{
  "bias": "none",
  "parallel_block": false,
  "init_std_up": 0.0214,
  "optimizer": "adamw",
  "learning_rate": 0.00102,
  "warmup_steps": 284,
  "decay_fraction": 1.0,
  "max_seq_len": 2048,
  "doc_mask": true
}
MLP neurons of a small language model. Each row is named by its layer, matrix (up: input weights) and neuron, and shows model dimensions 208-335. Each number is 128 + 32 x the weight over its row's rms, rounded and kept within 0 to 255.
After each neuron's rows, "fires on" lists the tokens most often at its 100 highest values on Wikipedia text that the model never trained on.

L7.up768 [144 131 119  97  99 144 132 135 136 145 156 117 104  91 184 159  41  97  75 153 139 111 133 160 100 176 141 184 121 114 112  84 113  98 130 179 165 109 127 112 107  89 158 169 125 167  57 102  92 112 113 122 113 141 118  93  85 126 101 119 129 175 133  84  96 161 135 128 132 160 106 214 120 114 166  74 101 187  80  87 153 156 119 208 209 143 138 183 123 206 184 115 128 138 108 142 154 109 136 118 139  89 129 104 151  72 122 179 127 118 133 133 125 100 143 146  94 108  83 153 126 179 136  97 132 132 162  70]
fires on: "| ", "- ", "as "

L7.up1229 [144  84  92 127 152 149 148 133 102 143 136 149 136 112 116 128  86 188 130 145 130  79 134  93  90 134 164 153 112 126 111  75 117 160 119 115 196 159 127 134  88 127 107 159 155 169  52 132 129 102 101 127 203 159 132 101  43  89 150 189 136 156  39  37 113 149 139 134 121 140 106 113 168 107 237 118 102 153 157 122 145 177  95 170 149 187 164 107 102 143 165  90 110 100 137  64  98 149 137 150 106 151 135 160 188 172 102 120 144 162 145 133 184  85 125 147 111 185 149 169 159 136 169 151 147 167 169  74]
fires on: ". ", "was ", "and ", "is ", ", ", "\n\n"

L5.up1406 [ 99 124 172 141 118 138 128 140 117 142 130 142  75 204 110 138 122 193  55 149 144  98  98 111  95 150 111 145 124 102 179 164 160 144 139 124 128 167 120 112 129 106 175 150 108  72 208 131  83  87 168 123 132 143 137  83 104 124 129 162 142 135 143  95 123 130 144 159 149 160 142 216 147 119 121  96 148 143 133 125 223 150 130 217 150 192  75  83  87 176 109 121 131  95 140  92 104 138 150  93 169 141 113 109 109  78 120 113 119 166 133 116 102  53 140  87 141 165 159 184  92 255 127 145 161 116 154 120]
fires on: ", ", ". ", "\"", "but ", "and "

L7.up1993 [117 154 146 129 149 116 214 119 115 151 139 116 105 106 135 117 158 140  84  77 144  95 182 174 125 123 146 182 126 120 129 133 172 135 187 108  87 149 162 133 123 115 162 115 142 150 214  98 136 125  81 152 190  86 126 138 128 163 163 100  22  99 119 125  93  96 119 162  85 104 146 128 127 155 180  41 161 150  46 126 168 104 109 147 107 109 208 155 125 143 119 119 137 163 175 161 120 114 145 122  98  67 110 129 158 128 129 140 210 151 106 214 159 124 104 103  96 219 136 129 131  66 138 118 109 155 169  77]
fires on: "| ", "the "

L5.up284 [ 96  78 139 172 149 104 160 145 149 183 140 126 150 154 155 162 129 164 101  99 130  94 103 101  91 163  99 133 122  63  92 103  85 107 136 205  84 126  99 117  37 124 108 144 121 177 171 152 136 112 121 165 142 147 124 127  93 108 105  94 135  65 134 156  96 163 158 148 127  15 112 155 137 128 117 109 142 150 119 142 135 137 172 100 174 129 150 132 137 178 162  80 155 133 100 169 183 203 137 100 111 141  73  91 141 117 178 104 116 154 141 150 105 106 114 145  69 184 127  82 186  96 126  75 167 123 143 122]
fires on: "as "

L5.up182 [103  75 134  79 108 118 114 147 146 124 133 123  88 157 107  85  83 135 125  74 174  54 138 115 118 204 157 199  64  70 183  96 113 112 137 176 146 111 179 164  79 100 111 176 118 120 122 105 128  93 134 135 143 100 142 140 119 148 156  82 120 118  73 124  96 153 175 121 102 132  84 123  91 161  97 116 149 185 109 118 145 130  95 129 124 164 135 128 179 109 144 108 138 110 120 122 164 154  95 152 103  97  85 149 209 161 159 147 118 197 110 124  86  37 141 136 122 118 127  87  78 139 101 153 104 124 118 101]
fires on: "| ", "; "

L5.up646 [135 150 140 145 132  76 145 136 118 159 124 107  82 169 130 106 146 192  66 129  92  85 161  99  77 141 131 138 145 111 145  70 190 123 159 125 120 123 142 127 145  93 130 175 102 108  97 104  86  97 121 123  86 140 162 124 125 122 113 132 103 180 108  99 153  98 109 130  90 168 131 142 109 193 144  51 141  99 161 133 174 124 127 152 177 161  74  94  77  77 135  97 132  53 139 138 190 118 175 160 126 127  90  88 124  98  93 129  70 167 130 129 109  63  83 162 154  99 163 129 183 139  84 120 111 153 161 136]
fires on: ", ", ". ", "(", "\n"

L7.up275 [ 49  44 129 153 132 129 122 134 164 118 127 125 155 170  89 139 108 112 135 143 114 122  88 118 113  69  90 172 134 102  91 143 203 151 155  98 148  59 130  98 107 147 142 145 121 171 132 109  94 112 153 133  64 121 132  82 135 123 122 122  81 120  53 130 146  91 154 112 120 127 120 130 104 108 126 113  98 214 106 133 108 195 102 195 178 111 161 176  96 129 188  60 144  88 138 156 105  96 105 115 173 134  68 106 160 181 157 125 149 170 118 162 207 122 137 135  75  87 127 192  98 123 135 243 148 139 162 113]
fires on: "in ", "of ", "to ", "| "

L7.up1253 [126 128 123  73 119  54 174 134 130 154 122 105  74 150 176 132  99  97  92 161 161  99 134 154 149 180 107 169 139 164 102 123 165 150 106  76  95 162 153 151 161 175 165 171 165 131 115 168 139 109 123 109 141 108 118 110  83 158 135 163 127 190 138 123  41 144 154 179 158  98 106 115 149 121 146 145 159 163 101 169 158 163 137 134 148 140 209 198 130 132 182  61 175 133 140 117 142 155 123 144 121 126 116 120 135 117 157 171 123 131  95 107 117 110  83 106 138  88  71 146 109 143 177 201 176 118 108 122]
fires on: "- ", "ich ", "| ", "The ", ", ", "is "

L5.up831 [152  79 161  75  83  91 130 132 158 150 122 187 136 126 137 128 125 186  78 212 115 126 125  99  91 155 145 121 176 125 199 139 130 139 137 147 110  92 133 127 100 148 110  86 129 159 137 101 117  69 158 157 189 143 165  41 167 141 143 145 121  76 109 105 100 183 169 110 101  78 157 167 139  87 128 134 150 194  86  45 166 132 112  88 172  73 180 132 117 154 155 106 151 118 147 138 152 141 121 139 171 107 156   0 120 115 148 128 111 151 123 135 113 133 166 110 141  69 142 155 125 136 160  88  80 142 167 140]
fires on: ".", "by ", "of ", "for ", "or", "joined "

L7.up1725 [106 160 175 121 127 147  81 123 167 149 135 132 134 120  72 150 117 108  87 142  94 129 103 128 123 101 163 172  76  67 100 108 180 119 128 129 130 158 155 153  92  86 107 104 113 175 127 166 136 113 119 133 138  82  92 130 151 146 158 124 101 159  94 136 106 168 121 177 120  86 118 161 140 159 167  73  96 216 129 124 102 130 102 106  86 185 188 115  94 124 122 112 157 150 142 102 179 116 172 164 108  60  64 131 186 146 172 129 153 160 148 188 125 119  78 122 110 118  41 133 164  41  83 124 141 104 133 210]
fires on: "| ", "in ", "s ", "the "

L7.up230 [116 100  85 137 127  87 120 129 127 131 156 102 118 141 153 115 108 109 101 139 108 111 119 147 117 140  90 167 133 119  77 100 146 135 120  85 109  75 145 176 135 151 212 122 109 193 105 105 108 114  94 173 138  61 157  94  55  97 118  71 110 144  99 144  88  85 152 139 131 100 111 130 118  93 113  97 115 138 112 119 121 161 114 152 153  74 168 189 128 104 202  88  94 154 143 142 118  73 116 140  93  96 127  62 155 160 152 172 157 211  99 135 158 107 111 133 101  48 107 103  72 146 160 163  91 113 209 112]
fires on: "| ", "in ", "of ", "- "

L7.up276 [119   0 123 141 114 151 144 124  58 125 159 119  90 140 151 180  75 114 105 164  84 106 156 100 120 150 149 107 148 149  99 145 164 179 144 116 149 108 136 141 112 101  85 188 123 108 120 138 123 138 137 119 192 117  87  79 124 137 173 134 133 123 112 108 137 107 163 184 105 139  90 161 100  94 155 150 110 149 191 197 115 196  43 165 117 179 136  97 109 199 115  90 198 134 161  98 157 151 151 146 166 128  83 145 137 117 102 106 123 175  97  86 149 125 113 103  72 122 158 159 175 176 171  97 139 119 139 162]
fires on: "and ", "would ", ", ", "but ", "to "

L5.up191 [ 88 137 131 118 123 122 142 129 146 174 164 134 128 148  98 109  97  85  82  83 110  98 144 162 108 169 186 134  96  68 118  67 153 136 160 152  99 166 120 100  92  99 168 167 106 155 181 119 124 112 131 102 131 110 128  94 162 104  92  91  99 136  54 123 162 147 184 131  77 130 189 149  62  81 120  36 146 160  85 147 183 142 121 130 153 153 121  51 100  84 126  82 145 137  50 119 194 122  94  89 103  75 123 105 145  95 112 116 118 181 100 112 148 101 114 136  89  86 148  48 205 184 141 129 123  72 132 115]
fires on: "| ", ": ", "after ", "0 ", "to "

L7.up456 [ 93 127 146 136 114 162 171 114 191 183 116 129 131 178 122 137 158 128 114 133 140  79 137  70 145  83 122 140  86 106 121 135 157  83 235 183 144 158  64 169  65 127 126 142  28 103 141 146  99  70  58 128 164 118 112 134  82  89  79  44 120  85 131 194 141 192 105 131 136  91  84 187 132 148 137 129 114 132 109  67 171 135 122 111 140 153 149 127 149 120 123 117 105 120  65 150 166 110 139 159 146  88 114 101 170 120 117  75 106 101  91 157 144  91 168 109 112 158 106  84 131 138  75 112 119 131 135  82]
fires on: "where ", "when ", "as ", "==", "\n\n"

L7.up1504 [ 83 150 151 158 158  71 122 133 152 158  61 108 112 100 157 134 116 175  95 117  78  78 137  93 160 125 142 136  93  99 199 148 132  98 148 163 145 133 116  94 119 117 166 174 112 170  92 113 113 106 148 142 122 139 112 158 112 184 132 117  91 143 125 138  82 109 162 115 109 146  93 141 122 135 171  86 119 136 146  85 144  80 119 125 173 129 115 130  85 204 146 100 115  83 221 198 179 130 138 162 101  85 118 107 112 101  80 124 103 124  84 107 144  79 136 126 164 120 106 120 119  44 131 128  97 172 119  79]
fires on: "(", "; ", ",", ":", "_{", ", "

L7.up1295 [115 150 124 133 124 111 148 142 131 203 141 105 171 164 120 129 147  68 113 106 166  78  97 131 122 165  69 124  97  75  68 170 184 120 144 190 128 144 137 180  58  69 119 139  94 126 144 128  80 103 134 148 175  97  97 153 110 102 126  79 106 107  83  89 101 159 160 155  98 137 200 138  97  88 156 115 135 108 101 179 147 118 101 164 114 173 149  87  76 158 177 167 155 116 138 113 164 104 143 151 127 126  98 161 143 130 123  80 128 143  89  94 135 117 115  91 136  85  76  47 191 143 117  99  98 114 140 170]
fires on: "| ", "the ", "t", "ings"

L7.up1963 [117 107 179 143 150  28 120 152 121 133 172 124  62 180 133 136  48  94  76 147 158  73 132 122 150 184 116 143  67  87  85 128 159 134 125 153  84  95 115 116 128 141 145 132 203 180 139 143 127 140 134 165 158  90 129 116  46 155 192 109 136 100  86 106  75 144 159 114 153 127  75 129 122 132 131 126 116 126 139  88 157 146 139 156 144 114 184 148 129 120 134 113 175  77 151 124 121 176 136 119 108 104 125 119 190 109 150  57 166 116 159 121 115  94 171 195 122 161 105 106  84 140  93 110  97 145  94 152]
fires on: "| ", "°"

L7.up239 [130 126 141 110  54 119 173 142 120 156 120 159 105 158 171 139 158 102 134 116  81 151 176 121 103 138 143 158  93 118 156  97 136 150  99 115 106 188 143 199 145 127 148 155 142  96  86  66 100 169  57 153 123 155 132 159  66 118 127 102  65 133 145 150  34 224 141 148  89  77  64 116  79  90 148 159 110 150 159 118 116 174 122 150 133 171  60 115  79  63  86 134 171  87 165  95 161 104 124 121  93 106 108 134 104  98 142 147 113 106 142  84 102 148  99 174 170 166 162  95  96 115  92  76 122 173 154 142]
fires on: "| ", "2", "2 ", "12 "

L7.up1179 [153 110  91  84  78 110  93 138  71 129 105 184 135 147 101 164  84 143 131 135 117 127 125 114  51 115 118 141 126 119 187 134 131 101 123 185 125 114 188 128 115 158 203 105 137  89 163 128 151  83 104 148 108 113 153 126 170 116  93 131 147 107 107  55 112 194 127 106 139 131 150 183  98  89 133 117 111 106  97 118 127 105  92 134 199 136 162 145 186 138 131  92 158 102 136 132 116 111 115  49 139 103 142 147 149  83 127 132 104 159  99 106 110 100 151 136  97  97 120 105 130 134  96 123 130 127 177 160]
fires on: "of ", "on ", "with ", "for ", "to ", "s"

L7.up365 [156  92 113 143  64 152 104 128 136 116 162 110 141 131 118 135 115 182 171 166 122  85 132 122 103 160 150 127  96 150 195 149 134 124 119 122 154  97 148 118 120 127  96 117 110 107  94  88 151 117 133 156 185 151 151 178 152 199 141 122  71  86 100 131  91 186 174 122 123  52 101 168 148 103 126 170  94 142 108 111 109 118  81 118 137 116 164 125 194 199 109 104 164  61 145 145  98 203 173 160 118 145 174 111 119 185 141 113 174 173 117  75 148 140 142 148 161 165  87 130 127 141 121 113 111 124 181 102]
fires on: "to ", "of ", "by ", "from "

L7.up1758 [ 98 135 190 126 140 121 160 109 160 123 142 139 104 130 116 101  90 147  96 107 136 116  73 164 132 138 154 170  99 138 132 144 194  98  82 137 111 139 124 156 101 140 131  59 127 169 136 101 125 121 107 121 122  99  98 160 138 168  85 121  84 166  74 164  81 121 144 206 101 105  82 121 131 130 175  95 126 165 114 151 124  98 112 172 124 103 116 122 131 135 123 135 124 117  69 146  67 115 233 173  99 122 159 139 113  93 149 158 143 168 139 139 169 140  87  86 138 134 118 125  90  99 118 134 129 113  50 159]
fires on: "a ", "-", "in ", "s ", "{"